From a checkpoint of a small transformer trained on Wikipedia.
Architecture: LayerNorm before each block, no position embeddings, tied embeddings, ALiBi.
MLP neurons of a small language model. Each row is named by its layer, matrix (gate and up: input weights; down: output weights) and neuron, and shows model dimensions 144-239. Each number is 128 + 32 x the weight over its row's rms, rounded and kept within 0 to 255. A neuron's up and down rows have the sign that makes its largest values positive.
After each neuron's rows, "fires in" lists the words (lower case) most often at its 100 highest values on Wikipedia text that the model never trained on; "fires on" lists the tokens most often at its 100 highest values on Wikipedia text that the model never trained on.

L7.gate1244 [135 108 119  96  91 142 135 145  87 122 133 141 153  66 151 136 133 156 125  75 118 127 121 127 151 100 116  96 140  97  78  96 107 114 123 107 135 148  93 159 174 121 182 145 133  66 129 134 171 173 133 112 106  46 161 129  78 118  94 168  55 109 138 105 166 167  75  83 137 149  30 107 137 160 165  87  60 117  97 105 119 134 124  66 118 159 148 150 119 166 119 151 154  89 121 122]
L7.up1244 [138 138 105 100 111 136 152  94 122  98  94  89 168 125  82 138  59 155 130 122  94 166 106 146  96 131 146 115 127 151 134 114 134 109 115 102 187  81 142 123 149 134 193  43 152 126  54 111 107 157 110 106 154 120 134 123 125 121 126 141 149 100 116  37 140 113 152 129 118 159 153 110 152 134  74 169  37  96 158  93 103 106 113 127 218 155 126 169 150  80 185 167 144 173 154 161]
L7.down1244 [ 97 105 169  92 170 132 175  96 139 175 145 110 123 162 106 127 145 161 118 180 163 112 117 158  99 110  96 136 135 122  96  80 100 121 156 142 148  73 117 127 131 147 120  50 139 153 146 142  76 107 103 114 117 127 129 116 127 117  99 173  69 126  88 157 141 120 130  96 137 117 107 164 140 161 161 197  94 149 105 114 112 102 110 192 111 108 138 155 176 107 105  84 115 105 132 106]
fires in: "had", "has", "have", "can"
fires on: " had", " has", " have", " can", " Di"

L7.gate1523 [ 66 148 140 147 188  92 133 141 112 154 169  97 110 163  70 130 159 189 120 111 108 130 147 107 151 191  70 145  38 112 133 137 183 119 132  95 169 109 130 147 122 149 135 182 174 147 149  87 178 155  78  61 136 103  94 109  91  83 137 144 158  97  99 122 158  88  98 154 116 153 102 151  90 134  82  84 156 141 124 146 100 113 123 137 108 131 116  85 128 126 142 133 106 142 113 103]
L7.up1523 [129 129 126  63 166 161 150 133 121 159 117 186 104 158 110 132 165  99  86 129 199 126 109 135 153 141  75 125  99 136  69 131  86 110 103 209 147 132 122 144 105 170  84 182 104 111 167  86  90  78 162 167 122 147 163 136 134 117 146 115  96 146 167  97 115  97 139 164 122  90 116 138 162 173  70 168 115 131 173 184  81 154 126 153  73 133 152 141  88  83  89  82  73 101 110 132]
L7.down1523 [155 127 113 128 115  96  74 136 103 143  85 177 105 154 139 131 101 124 128 105 118 118 120 129  94 115 147 130 103 125 117  82 118 137 106 112  66 181 135 125  58 135 105  77 114 134 132 111 156 159 123 133 144 140 125 158 182 179 199 227  93 158 219 139  84 118 111 104 121 178  74 137 147 147 156  85 155 191 131 118 113 198 104 188 106 116 133 112 118 102 100  93 134 168 121 191]
fires in: "as", "and", "former", "became", "named", "appointed"
fires on: " as", " and", " former", " became", " named", " appointed"

L7.gate689 [ 70 146 139 168 109 111  94 116 131 164 110 114 119 103 151 117 170 133 137 106 150 138 169 139 115 178 115  89 167 184 100 109 118 164 162  79 146 145 151 116 188 163 150 167 131 138 123 155  96  91 105 144  59 139  82 129 162 162 181 138 157 142 134 165  93  82 160 132 181 152 125 156 104  69 175  63  70 137 161 114 193 161 147 144 129 124 129 118 123  97 111 141 144 172 124 127]
L7.up689 [ 79 124 129 182 130 126 122 109 139 143 111 153  49 173  41 200  66 171 121  87 104 109 127 126 194 140 122  83 135 117 105 116 136 180 182 110 133  72 103 117 100 154 134 161 158  94 125 102 121 177  97 149 149 134 131 103 110 142 125 144  69 195 137 104 105  92 102 124 119 123 140 152 107  87 152 134 139 152 156 150 143 127 156 148  90 129  95  85  94 171 133 201 140  83  84 139]
L7.down689 [ 83 123 102 150 140 138  93 128 165  92 183 165  90 110 137 146 146 128 142 156 192  59  72 151 149 144 140 142 152 168 150 142 112 110 103 151 128 177  77  81 163 105  86 149 114 168  45 100  96  80 203 151  85 122 141 135 177 134 153 154 126  87 156 151 168 120 165 122 144  50 103  89  95 131  64  94 148 131 137 163  90 158  91  66 190 188 127 158 128  64 134 120 100 151 229 122]
fires in: "in", "at", "for", "of", "by"
fires on: " in", " at", " for", " of", " by", " over"

L4.gate1024 [ 65  98  95 101  94 117 146 169  85 137  69  84 154 146  96 107 127 156 104 200 123 172 159 132  93 115 129 116 147 183 126 159 153 115 137 114 165  74  75  88 160 141 130 117  52  93  98 151  94 122 127  99 156 133 136 135 161 111  78 144  57 128 164 181 144  97 140 146 151 174  76 110 141 168 135 173 154  99 129  91 109 133  98  63  68  86  85 136 170 140  99 102 114 200 114 168]
L4.up1024 [100 141  78 101 180 107 147 162  93 114 143 127 128 148 172 135  79 102 164 142 121 133 134 134 162 153 107 115 175 109 100 126 168  71  97 115 211 152 115  89 170 186 115  95 138 155  77 134 100 169 173 104 133  81  97 127 114 118 136 161  70 115 100  64 170 102 200 198 123 175 107 112 175 160 173 173  80 156  96 124 112 136 141 119 107 103  46 123 155 162 118 132 100 143 101 134]
L4.down1024 [113 112  92 133 100  87 167 119  77 112 139 149 145 125 127 115 178 190 110 117 124 181 122 178 116  98 118  87  89 151 131 143 173 154  96 116 100  74 120 118 108 137  99 171  90 118 185 114 144  56 194 121 139  98 124 150 164  83 169 122 132 168 131 126 150 123 148  86 109 131 105  90 179 121 106 135 137 161 127 168 122 129 118 101  88  94 168 109 171 135 177 152 155 162 111 122]
fires in: "of", "into", "up", "form"
fires on: " of", " into", "op", " up", " form", "ing"

L7.gate362 [133 154 197 145 107  88 169 120 145 101 192 124 111 113 179 119 160 111 135  95 111 126 153  87 111 108 158  83 113 138 117  94  96 146 125 140 172 165 112 145 104 104  71 117 152 127 149 175 135 136 122 132  99 106 133 155  49 161 111 133 131 157 142 125  66 149 136 144 139 135 130 147 126 160  55 139  60  90 181 129 174 153 168 148 135  76 121 112 152 129 109 158  73 127  99  96]
L7.up362 [113 126 107 159  81 139 102 181 104 133 170 193 142 135 151 133  66 140 129 119  79 145 142  79 129 146 132 127 123 164 131 137 144 129 144 123 160 105 111  40 122  51 114  73 173 139 127 124 101 106 130  85 182 181 143 118 105 107 136 155  75 106  84 147 168 174 103  99 131 128 134 147 101  78 140  76 174  84 164 150 113 156  97 104 178 103 147 124 109 155 141 134 141 125 128 148]
L7.down362 [ 93 149 181 167 123 131  87 104 117 160 148 154 147 173 134  99 151  91 152 132  74 130 116 109  96  74 128 154 112  77 131 137 124 128 111 122 155 182 111 158 127 103 100 152 186 171 178 146 115 127 164 133 158 104 148  95 107 116 119 104  84 154  94 132 104 195 134  73 130 143 118 170 162 168 170  89 134 124 105 214 191 140 133 165 112 132 184 137 172  82 109 138 136 139  82 158]
fires in: "at"
fires on: " at", " At", "At"

L4.gate993 [187  98 132 118 123 150  76 162 114 139 148 184  99 142 144 168 100 123 113 129  98 150  97 116 164 104 175 121 108 165 110 142 136 155  95 140 143 111  86 137 154 145 111 108  75 110 169 122 157 133 129 102  76 147 156 138 133 136 156 141 176 156  27 102 104 114 122 123 141 140 124 149 149  63 102 104 131 105 111  64 130 165 132 120  94 109 149 117 161 180  91  70 177 146  97 163]
L4.up993 [ 81 116 171 126 179 107  94 167 108 187 128 169 105 115  96  94 136 170  76  90 118 106 155 142 136 109 117 116 126  75  92 144  72 164 142 150 134 129 123  97 120 125  91 180 109 137 136 152 163 177 189 102 138  96 167 123 185 150 128 148 132  84  90 182  90  88  96 124 154 154 194 171 132 114 178 120 129 134 123 115 140 113 162 136  63 124  90 123 123 194 128  97  76 154 100 232]
L4.down993 [147 126  91  69 150 141 114 172 161 106 172 175 114  99 101  78 115 147 121 125 118 135 105 155 185 157  89 129 167 145  74  69 164  48  97  83 174  89  44 113 115 142 144 121 134 117 117 135  94 135 153 158 144 121 156 116 123 157 115  81  69 139 150  82 161  85 144 130 126 109  69 121 111 139 125 156 143 158 133 170  76  91 116 104 158 131 141 123 153  94 111 167  92 103 155  93]
fires in: "who", "it", "of", "for", "which", "there"
fires on: " who", " it", " of", " for", " which", " there"

L4.gate1483 [123 140 111 150 159 117 105 163  11 170 146 132  80 133 155 117 139 115 122 157  90 101 162 171 131  97 107 128 127 122  84 158  88 146 148  49 102 157 114  87 135 162 150 168 139 161 160 119 145 178 108  85 210  85  89 147 125 101 164 135 156 134 111 124 166 106  77  99  91 145 156 130  89 110 144 145 156 143 137 174  95 182 157 105 119 148 130  86 106 143 140 151 154  74 195 101]
L4.up1483 [120 150 109 157 121  91 134 173 182 141 119 119 105 134 138 120 147 124  38 133  92 140  88  85 137 139 150 117 171 162  57 148 139 121 163 154 122  90 153 144 136 144  66 129 127 130 155 159 138 138 182  64 122 198  87 185 128 113 136 138  88 140 143 159 111 162 147  38 176  99 176 132 124 112 133 149 108  79 171 103  94  92 116  86  75 156 121 190 124 139 176 100 104 144 149 158]
L4.down1483 [128 139 136 151 123 148  90 142 106  66 122  84 173 200 189  93 132 100  73  85 116 106  54  89 122  85 111 134 131 116 117 105 132 127 135 131 139 159 132  95 141 155 135 170 105 138 117 154 121 140 167 190 123 138 108 126 152  91 121 131 141 166 163 139 100 178 176 134 120 132 109 107  99 167 109  90 209 128 167 151 117 198  85  97 116 174 159  95 107  83  64 156 185  93 147  85]
fires in: "a", "and", "as", "with", "while"
fires on: " a", " and", " as", " with", " while", " also"

L4.gate1578 [ 84  96 163  95 139 102  86 150 141 131 149 109 125 158 150 135 172 108 150 117  68 134 149 133 135  81 122 122  96 137 134 105 121 120 110  78 142 164 115 138 103  67  76 110 179 167  99 181 147 198 181 143 147  96  90 127 126 189 111  66 112 109 179 164 145 149 171 122 162  84 169 159 113 100 106 129 138 112 160 176 113 205 164  87  87 126  76 196 129 158 169 133 108 138  61 135]
L4.up1578 [128 127  74 117 172 151  89 114 135 116 197 147 165 104 116 121 119 137 137 121  98  94 140 170 125  99 196 192 161 103 109  78 167  90  88  90 139 151 118 104 122 114 139 107 116 111 168 152 101 153 134 124 156 171 133 117 115 169  97 149 107 182 145 131  91  73 144  30 110 136  88 151 150 200  84 120 125 166 147 132 152 119 131 145 104 170 195 164  97 185 141 120 124 198 161 130]
L4.down1578 [116 112 124 108  83  99 154 104 123 131 133 114 148  98 149 102  79 140 136 132 152 151 167  89  63 107 136  64 162  82  58 132 107 164 175  80 166 145  77  81 134 185 113 157 182 114 169 146 154 135 187 192 155 115 119 169 165 114 170  95 127 127  80 150  93 211 113 104 124 158 177 154  70 161 104 139  92  98 104 122 120  70 103 131 167 162 167  78 141  87 176 162 185 127  96 104]
fires in: "of", "at", "reached", "for"
fires on: " of", " at", " reached", " for"

L4.gate1165 [ 69  84 140 162 157  80 150 110 135 169  67 142 121 200 104  49 119  79 121 181 134 106 193  76 124 103 139 105 113 105  96 190 143 195 128 119 166 120  77 112  91 130 132 151  95  97  79 127 117 112  71 116  76 155 119 157 112 167  97  97 125 133 130 168 155  70 122 145 106 108 167 148 197 158 149 145 182 132 179 132  93 132  93  92 170 147  98  97  93 107 125 123 128  61  93 144]
L4.up1165 [128  81 134 205 197 117 153 165 127  95 112  71 184 119 179 158 194 129 139 169 131 111 133  86 175  67 137 144  83 104 130 106 129 149 152  81 194 126 111  99 118 118 103 127 164 115 167 134 123 123  80  76  58 166 132 140 145 119 128  96 107 138 144  77 108 178  82  95 134  81 132 156 135 166  85 100 122 132  73 111 115 150  79 126 157 137 122 166 110 146 127 165  91 135  94 130]
L4.down1165 [ 85 154 111 114  52 130  82 151 135  93 134 135 135 113  90  89 139 180 151  95 190 153 104  82 119 125 131  77 110 148 181 157 162 135 126 152 126 174 139 162 148  98 164 137 146 162 196 139 135 140 116  93 134 171 115 133 139  96  58 144 119 114 132 111 139 143 158 108 137 105 105 139  84 106 132 118 127 157 124 125  98  62 122 152 144 114 160 161 115 130 160 139 108  93 108 114]
fires in: "him", "it", "that", "and", "online"
fires on: " him", " it", " that", " and", "line"

L7.gate949 [107 127 102 145 120 115 107 101 142 135 180 112  75 165 146 136 112 106 135  80  91 119  98 125 179 130 126 137 150 114  82 130  94  39 184 100 142 124 162  69 118 159 103 138 162 118 177 128 143 189 187 147 102 176 171 164 145 127 133 133 125 149 142 104  98 162 147 152 181 108  73 124 134  83 164 115  93 130 159  99  86 159 186 119 100 142 131 128 112 115 112 157  62 165 126 106]
L7.up949 [203 136 129 105 123 106 149 136  97 136 163 127 146 131  82  86 119 125  69 148 128 141 152  54 128 115 110 106 187 180  89 146 131  97 139 112 159 147 108 160 147 127  87 115 142 135 156  96 114 119 148 193 114 171 155 151 133 138 149  93  88 176 124  80 190  83 143  78 155 100 104 112 104 117 184 166 145 130 100 139 124 154 167  92  92 136  63 149 160 134 143  83 140 129 126 103]
L7.down949 [115  58 157 129  91 117 141 155 137 117 216 111 101 135 149 129 123 112 125 115 114  89 105 145 143  97  83  87  67 167 131 106 141 144 151 186  95 132 137  87 108 109 180 169 159 174 126 140 153 121 112 136 122 126 154 124 115  95 150 128 165 152  37  99 194 113  56 146  82 119 133 131 106  89  98 108  96 139 125 114 109 128 130 136  50 107 158 213 138 137 176 159 111 133 109 174]
fires in: "she", "her", "he", "their"
fires on: " She", " she", " her", "She", " He", " Her"

L7.gate1215 [112 164 191 121  97 137 150 122 113 115 147 120 158 135 124 135 145 121  74 106 145 106 109 170  97 156 230  80 183 158 146 206 109 182 135  60 164 105  97  76 146 200 103 154 173 137  82 128  90  99 100 155 142 136  92 152 140 182 120 154 102  85 163 148 146 145 135 104 135 159 120 164  91 112  38  95  80 144 152 193 126 127 115  97 107 138 153 166 128 149 160 130 218 121 131 140]
L7.up1215 [132 105 180 133 172  95 117 137 129  89 161  92 105 177 174 127 151 140 164  92 167 148 145 152  89  63  79  96 128  88 124  62 145 154 103 140 122 162 101  79 156 127 202 106 131 178 114 140  54 125 202 148 143 112 136 142 145 106 122 119  71 125 158 108 231 108 155 182 103 142 133 192  69 141 180  85 156 116  71 143 120 111 123  91 102 118  94 125  80 121 112 123 106 191 134 175]
L7.down1215 [103  99 133 120 107 126  97 102 130 140 172 131 124 105 119  60 105  84 185 204 114 107 147 149 113 136 150 162 126 113 150 131  81 158 112 112 149 168  89 107 207  72 146 102 129 152  99  62 132 126  78  78 153 137 123  78 197 172  90 101 161 132 211 136 145 151 109 161 118 115 114 102 102 150 100 106 157 109 149 146 104 180  96 137 115 155 102 128 119 128 111 147 129 126 155 126]
fires in: "was", "is", "began", "starts", "s", "started"
fires on: " was", "s", " is", " began", " started", " Sal"

L4.gate1836 [121  92  53 165 133  57 108 175 135 149 159  77 200 109 127 130 176  96 157  89 143 158 120 162 139 108  98 154 120  55 113  95  73  90 114 129 127 124 159 149 147 173 119 114 168 136 165 128 115 114 130 134 123 139 113 161 148 168 136 172  95  99  97 124 132 136 137 205  94 165  85 199 180  98 141 129 125 135  78 141 115 122 121 113 124 106  93 109 155 144 179 169 176 126 134  66]
L4.up1836 [149 112 119 119 146 122 140 156 144 138  77  83 109  78  89  76 149 132 124 175  99  86 131  98 130  97 107 130 132 122 136 155 140 120 160 124 137 103 102 127  97 126 161 134  84 139 161 164  76 120 164  91 112 174 199  84 131 235 206 121 126 104 108  91 176 188 146 114 103 136 118 112 141 147 164 139 179 136 170 154 150  86 106 129 130 105 143 132 134 157 141 179 130 145 133  95]
L4.down1836 [148 173 121 114  96 109 169 129 119 133 139 167 134 160  39 117 147 108 146 112 158 139 149 106 144 133  97  73  88  62 143 126  94  80 116  81 147 100 146  90 128 130 204 154 142  90 161 176 105 116  25 125 136 154  91 134 155 107 162  96 103 136  86 119 143  95 120 199  96 107 132 133 105  74 140 148 140 130 128 139 157  60  45 155 147 147 145 151 163 161 142 100 126 174  87  84]
fires in: "her", "him", "that", "she"
fires on: " her", " him", " that", " she"

L4.gate1403 [119 117 110 120 105 157 128 140 162  38 103 129 159  80 120  44 122 161 116 144 166 141  97 137 178 142 115 147 144 103 149 152 136 123 164  86 132 174 138 183  88 133 146  92 137 129 118 196  88 140  90  64 119 152 123 123 141 125 116 131 103 163 165 109 142 116 156 133 131 202  74 132 197 139 173  80 122 180  65  68 126 140 126  80 160 154 102 119 117 107 151 108 188 107 124 180]
L4.up1403 [158 128  81  77 134 120 154 118 149 123 142 152 122 113  99 101 196 143 104  36 117 130 198 150 159  94 123 186  70 100 174  97 111 102  99 112 132 142 158 189 145 128  65 118 108 132 126 117  84  93 105  95 160 130 119 134 156 111 142 148 130 161 111 156 104 172 166 147 134 150 103 115 129 164 138 205 107  78 106 142  61 185 108 155 170 121 106 136 114 134  97 149 130 111 134 193]
L4.down1403 [117 118  99 114 144 188 130 138 152 113 117 128 129 135 198 111 173 126 122 109 156 175 154 137 123 189 119 117 141 120 134 106  97 121  99 146 105 121 149 150 103 160 120  99 126 133  96 104  94 101 145  90 105 105  99 150 163 136  96 113 122 151 102 119 114 167 140  63 120 141 147 105 151 108 118 122 144 171  73 108  93 130 154 165  88 169 111 101 149 106 147 136 116 176 137 148]
fires in: "in", "on", "by", "of", "to"
fires on: " in", " on", " by", " of", " to"

L4.gate1384 [140 112 132  97  99 128  88 157 124 132  63 114 103 138 130  91  67 195 124 143 143 133 156 131 122 144 154 144 175 103  99  89 114  87 144 124  71 114  95 132 148 116  86 168 120 112 142 126 110 113 113  55 158 129 138  85 124 108 179 165 160  85 164 179 143 168  83 126 133 147 144 135  79 166 164 182 105 143 131 114 128 103 133 125 128 107 106 136 101  78  82 129 110 116 166 156]
L4.up1384 [128 136 159 157 141 123 116 148 128 129 114 141 138 129 120 119 109 141 140 161 151 162 160 165 151  99 102 143  90 133  84 133 137 133 108 107 146  88  88 149 152  89 157 149 136 126 161 183  70 105 136 134 137 114 116 112 129 110 162 157 117 126  99 150 156 118 147 164 121 115 133 130 120 156 110 149 104 104 126  61 115 188 102 157  67 128  79  94 104 109 102 105 159  79  93 143]
L4.down1384 [131  80  97 135 139  44 151 168  98 116 116 119 162 116 115 118 107 126 159  97 111 182 126 148 126 116 134  89 139 159  72 130 185 154 134  87 130 107 176 111 107 140 114  97 140 117 174 155 149 151 137 148 100 103 149 170  80  88 130 140 112  82 149 117 111 132 146 123  94 105 131 190 139 189 168 186 144 149 134 185 194  82 106 100 179 153 167 155 147  95 121  89 107  88  88 145]
fires in: "not", "t", "have", "do", "shot"
fires on: " not", "t", " have", " do", "e", " a"

L4.gate1085 [105 151 165 137 126  75 124 165 121 193 124 116  90 117 118 107 141 177 159 116 112 152  75 139 108 159 185 160 120  62 165 142 114 120 123  77 162 142  55  82  92 123 137 139 198 123  91 108 161 148 167 128 129 171 139 143 124  92 199  79  90 166 100 108 215 141  88  74 168 180 132 122 140  52 142 192 104 114 141 119 151  82 110 122 122 152 153 140 137 197 133 122 198 101 147 171]
L4.up1085 [112  91 108  88  60 108 105 137 126 126 140 136  75 154 101  71 138 161  97 119  82 135  94 158  80 159 103 160 218 121 129 185 114 113 169 137 127 121 122 119 157  48 148 161 109 195 147 119 142 115 145 115 130 140 180  98 129  87  72  79 106  75 136  85 127  73  64 120 128 107 147 146 143 185 122 140 175 147 123  71  90  90 128  57 158 128 135 149 144  91 160  92 134 102 126 180]
L4.down1085 [127 143 117 111 118 121 141 153 177 139 135 162 127 151 104 189 156 170 183 158 136 133 147 152 122 123 125 110 185 133 133 130 125  88 140 120 165  94 102  95  87 200 104  36 144 145 121  87 127 148 165 108  68 157 110 136 166  73 111 121 113 149 162 100  82 254  93  93 129 137 151 164 164 148 121  37 144  89 128 157 104  81 127  90 166 135 120 154 102 147 206 189 160  65 114 138]
fires in: "had", "would", "was", "were", "is", "will"
fires on: " had", " would", " were", " was", " is", "s"

L7.gate1350 [196 130 170 102  97 163 121 138 158  75 145  75  80 113 112 104  94 167 145 117 136 172 119  82 154 109 151 112  96  79  92 111 135 137 148 103 107 133 105 148 150 148 114 162  75 102 146 161  89  92 132 182 112 176 164 105 114  91 145 116 150 152 141  86 145 110 126 138 113 135 161 162 166 145 137 119 139 126 180 123 115 102 158 101 145 131 104  81 150 136 110 156  69 156 118 129]
L7.up1350 [100 136 166 124 145 166 111  73 155  60 154  88 114 137 128 122  90 194 107 130 158 184 102 137 155 119 142 165 105  89 122 124 109 126  97  51 117 152  91 163 132 149 167 148 142 151  94 129  98  93  98 181 144 163  77 129  97 132 117 122 135 112 175 112 105 124 164  80 129 117 128 179  42  97  33 161  88 123 192 122 124 137 143  80 133 138 151 144  62 114 193 179 112 129 115 146]
L7.down1350 [138  92 161 188 141 120 112 133 165 135  92  82 173 140 166 140 159 134 148 193 122 126  83 105 150  97 111 113 107 131 124  48 158  79 155 165  89 109 116  99  91 211 122  59 179 126 149 108  89 133 128 147 159  96 156 134  95 166  89  86 102 145  78  87  83  95  99 168  92 139 121 173  83 115 165 108  49 104  84 178 155  88  86 116 141 145 139 134 109 132 131 166 135 138 120  96]
fires in: "had", "has", "have", "since", "not"
fires on: " had", " has", " have", " since", " not"

L4.gate765 [103  68  77 114  68  95  92 140 102 184 164 126 103  96  84  74 125  80  71 113 107 137 117 124 105  58 147 140  89 161  94 160 158 121  98 117 147 146 148 207  98 196 115 111 101 137  88 143  90 142 153 143 131 128 123 102 178 120 144 104 142 162 133 106 163 123 113 105 142  99 149 123 101 112 126 140 129 107 144  53 125  99 133  99 105 124 123  99 107  69 124 137 157 145  83 190]
L4.up765 [ 98 143 160 149 182 194 138 158  94 117 199 149 115 118 127 115 135 162  78 109 184 148 143 153 145 174 178 124  97 156  98 144  96 175 134  81 121  95 166  94 166 192 111 164 107 109  96 147 122 189  50 104 109 148 137 153 102 148 144 175 139 162 143 187  90 131 198 107 128 152 106 101  91 150 160 158  29 198 143 132 118 141 135 156 150 108 103 109 135 156 180  91  95 132 179 102]
L4.down765 [175  98 123 107 132 120  79 152  97 101 144 124 136 171 119 125 112 178 109 107 117 100 124  93 169 162  85 104 118 123 181 120  60 113 136  87 147 133 100 141 105 138 214 102 115 182 181 208  99 135 123 166  95  67 131 156 161 143 123 153  89 101  75 161 143 118 146 174 103  94 158 127 152 122 182 100 104 137 132 196  86 153 128 124 107 140 135 150 123 118 162 119 122 117  99 116]
fires in: "of", "into", "as", "from", "for", "to"
fires on: " of", " as", " into", " from", " for", " to"

L4.gate1114 [166 102 114 107 125 163  85 178 124 152 102 176 132  75 116 124 114 129 102 110 144 145 125 132 151  97 121 118 143  72 124 175 154 104  72 141 203 115 113 193  56  99 116  94  94  31 160  99  81 131 134 167 145 183 151 101  76 107 136  97 115 142 118 117 151 134 106  97 180 108 127 121 150 123 133 120 122  60 140 119 151 151  95 132 137  88 144 110 145  98 124 114 160 132 101 127]
L4.up1114 [157 119 123 130 129 170 105 134 120 103 133 141 144 110  34 218 136 165 100 132  93 160 178 166 127 121 142 102  90  73 135 149 186  89 120 123 125 162 155 157 154 124 111  97  92 132 169 114 166 115 117  90  93 110 186 122 139 104 108 147 184 149 131  97 123 127 132 189 137 118  70  95  98 123 153 143 172  64 135 137 126 139  83 111 147 124 104 117 140 158 138  94 145 123  90 112]
L4.down1114 [123  76 118  74 116 122 174 113 149 180 140  68 162 160 147  85  56 154 109 111 120 133 178 106 120 156  93 159 156  83 156 112  83 122  94 107 154 102 118 140 122 143 142 106 110 140 138 118 128 137 171  45 104 139 175 105  83  85 160 112 161 111 108 114 139  75 115 194  85 100 149 119  90 104 156 145  93 113 135 111  92 136 187 113 130 123 185 119  98 142 108 107 130  79 152  89]
fires in: "to", "held", "have", "by"
fires on: " to", " held", " have", " by"

L7.gate1877 [123 100 155 155 167 165 179 180 138  76  98  64 133 149 159 128 145 126  93  60  85 144 146  99 169  97 129 112 114 160 142 128 204  97 120 113 105 137 164 132 125 117 125 138 111  93 136 116  73 125  80  98 138  88 142  73 138 139 159 112 140 102 173  94 132 117 113 162 128 151 146 152 178 134 116 142 133 115 119 150 170 148 117 123 133 100  86 126 124  78 139 153 100  79 111 110]
L7.up1877 [157  99  90 172  65 171  83 172 189 143 104 112  89 118 138 117  55 107 143 156  97 162 114 150 101 152 120  87 179 109 109 125 153 172  70 103 136 127 132 151 123 139 174  73 123 132 115 166 122 171  66 208  98 114 189 104 113 100 110 135  90 123 164  75 150 121 136 135  99 121 144 140  91  45 117 128 120  72 114 119 168 121 148 153 105 149 111  94 145  70 129  94  78  61 178 106]
L7.down1877 [122  68 162  73 141  92 101 116 199  70 118 191 132 121  91 119 137 119 139 146 108 167 131 128 114 101 159 145 146  83  69 137 171  97  99 187  92 113 152 122 112 131 160 104 126 115 133 134 154 144  69 116 147  77  96  98 152  95 112  81 108  93 126 117 116  90 140 143 108 148 108 110 127  99  93 174 154 138 118 145 181  90  65 156 149 143 152 128 146  91 159 132 116 110 124 129]
fires in: "has", "had", "have"
fires on: " has", " had", " have"

L4.gate2051 [141  87 134  90 121 145 135 130 102 140 124  91 115 116 105 144 127 114 146  64 133 158 161 119 150 121 206 158 140 101 124 142 119 112 179 142 123 117 151  86 133 114 107  96 153 108  78 136  87  82 118 148  43 127 129 178 133 137 118 120 114 149 176 170 150 123 125 121 137 117  79 144 136 130 189 172 148 168 133 128 147  67 134  65 146 155 142 161 119 174  97 120 196 135 119  78]
L4.up2051 [136 119 114  95 122 154 167 196 161 142 112  48 154 197 116  94 147 169 120 122 148  75 119 101 128 106 145 147 110  75 122  83 155 109 156 101 152 177 152 107 141 115  92 163 132  81 113 132 117  87 119  72 115 117 164 198 149 106 150 104 126 135 119 125 145 126  70 154 139  97 152 136 136 180 171 129 124 150  31 138 122 110 130 161 140 118 124 121  92 126 147 139 142 127  93 223]
L4.down2051 [163 185 111 101 157 148 143  73 102 158 131 158 102  95 132 163 149 146 117 116 134 106 135 113 112 141 126 100  86 161 203 101 144  78 132 109 102 115 169 105 109 149 144 108 126 117 157 101 126 151 112 111  93 175 162 108 144  95 145 176  88 122 100 145  98 160 113 171 100 136  81 152 105 122  85 185 170  36 197 113 174 116  99 153 139 166 111 131 101 119  61 154 118 158 158  66]
fires in: "it", "him", "them", "playing"
fires on: " it", " him", " them", " playing"

L7.gate1555 [140  89 152 123 103 137  69 109 140 114 110 111 119  99 162 105 156  78  54 127 153 124 116  99  58  82  94 169 114 136 106 107 128 149 131 115 116 102 137  85 101 115 152 159 179 106  99 158 111 180 115 153 104 128 148  80 109 125 174 151 195 180 173  85 198  69 124 148 142 182  88  94  60 120 136 109 127 151 153 105  96 187 142  83 148 126 130 107 152 173 130 138 136 146 134  94]
L7.up1555 [167  82  88 175 103 127 105  94  99 113 107  97  87 120 159 117 141 120  30  70 160  87 112 118 140 111  84 102  95 106 139 131 130  90 116 165 126  91 105 106 114 117 174 135  58 213  93  88 129 109 140 184 108 136 158 148 140 118 113 164 110 154 161 126 118 144 204 188 142 149 160 154 128 123 103  98 110 185 123 161 116 159 113  79 141 156 100 126 129 150 126 145 107  78 148 105]
L7.down1555 [129 166  90 109 162 116 143 105 174 182 134 202  92 111 126 145 158 148 146 151 148  99 125  87  90 163 116 186 106  93 100 109 106  88  82 140 113 142  61 160 189 178 103  89  50 118 170 139  93 132  98  13 109 109 104 122 172 113 114 104 138  90 157 115  99  93 142 126 191 116 136 113 191 177 156  93  97 123  97 183 174 174 122 101 111 152 119  75 121 154 147 110 138 186 129 195]
fires in: "of", "by", "between"
fires on: " of", " by", "k", "ed", "ing", " between"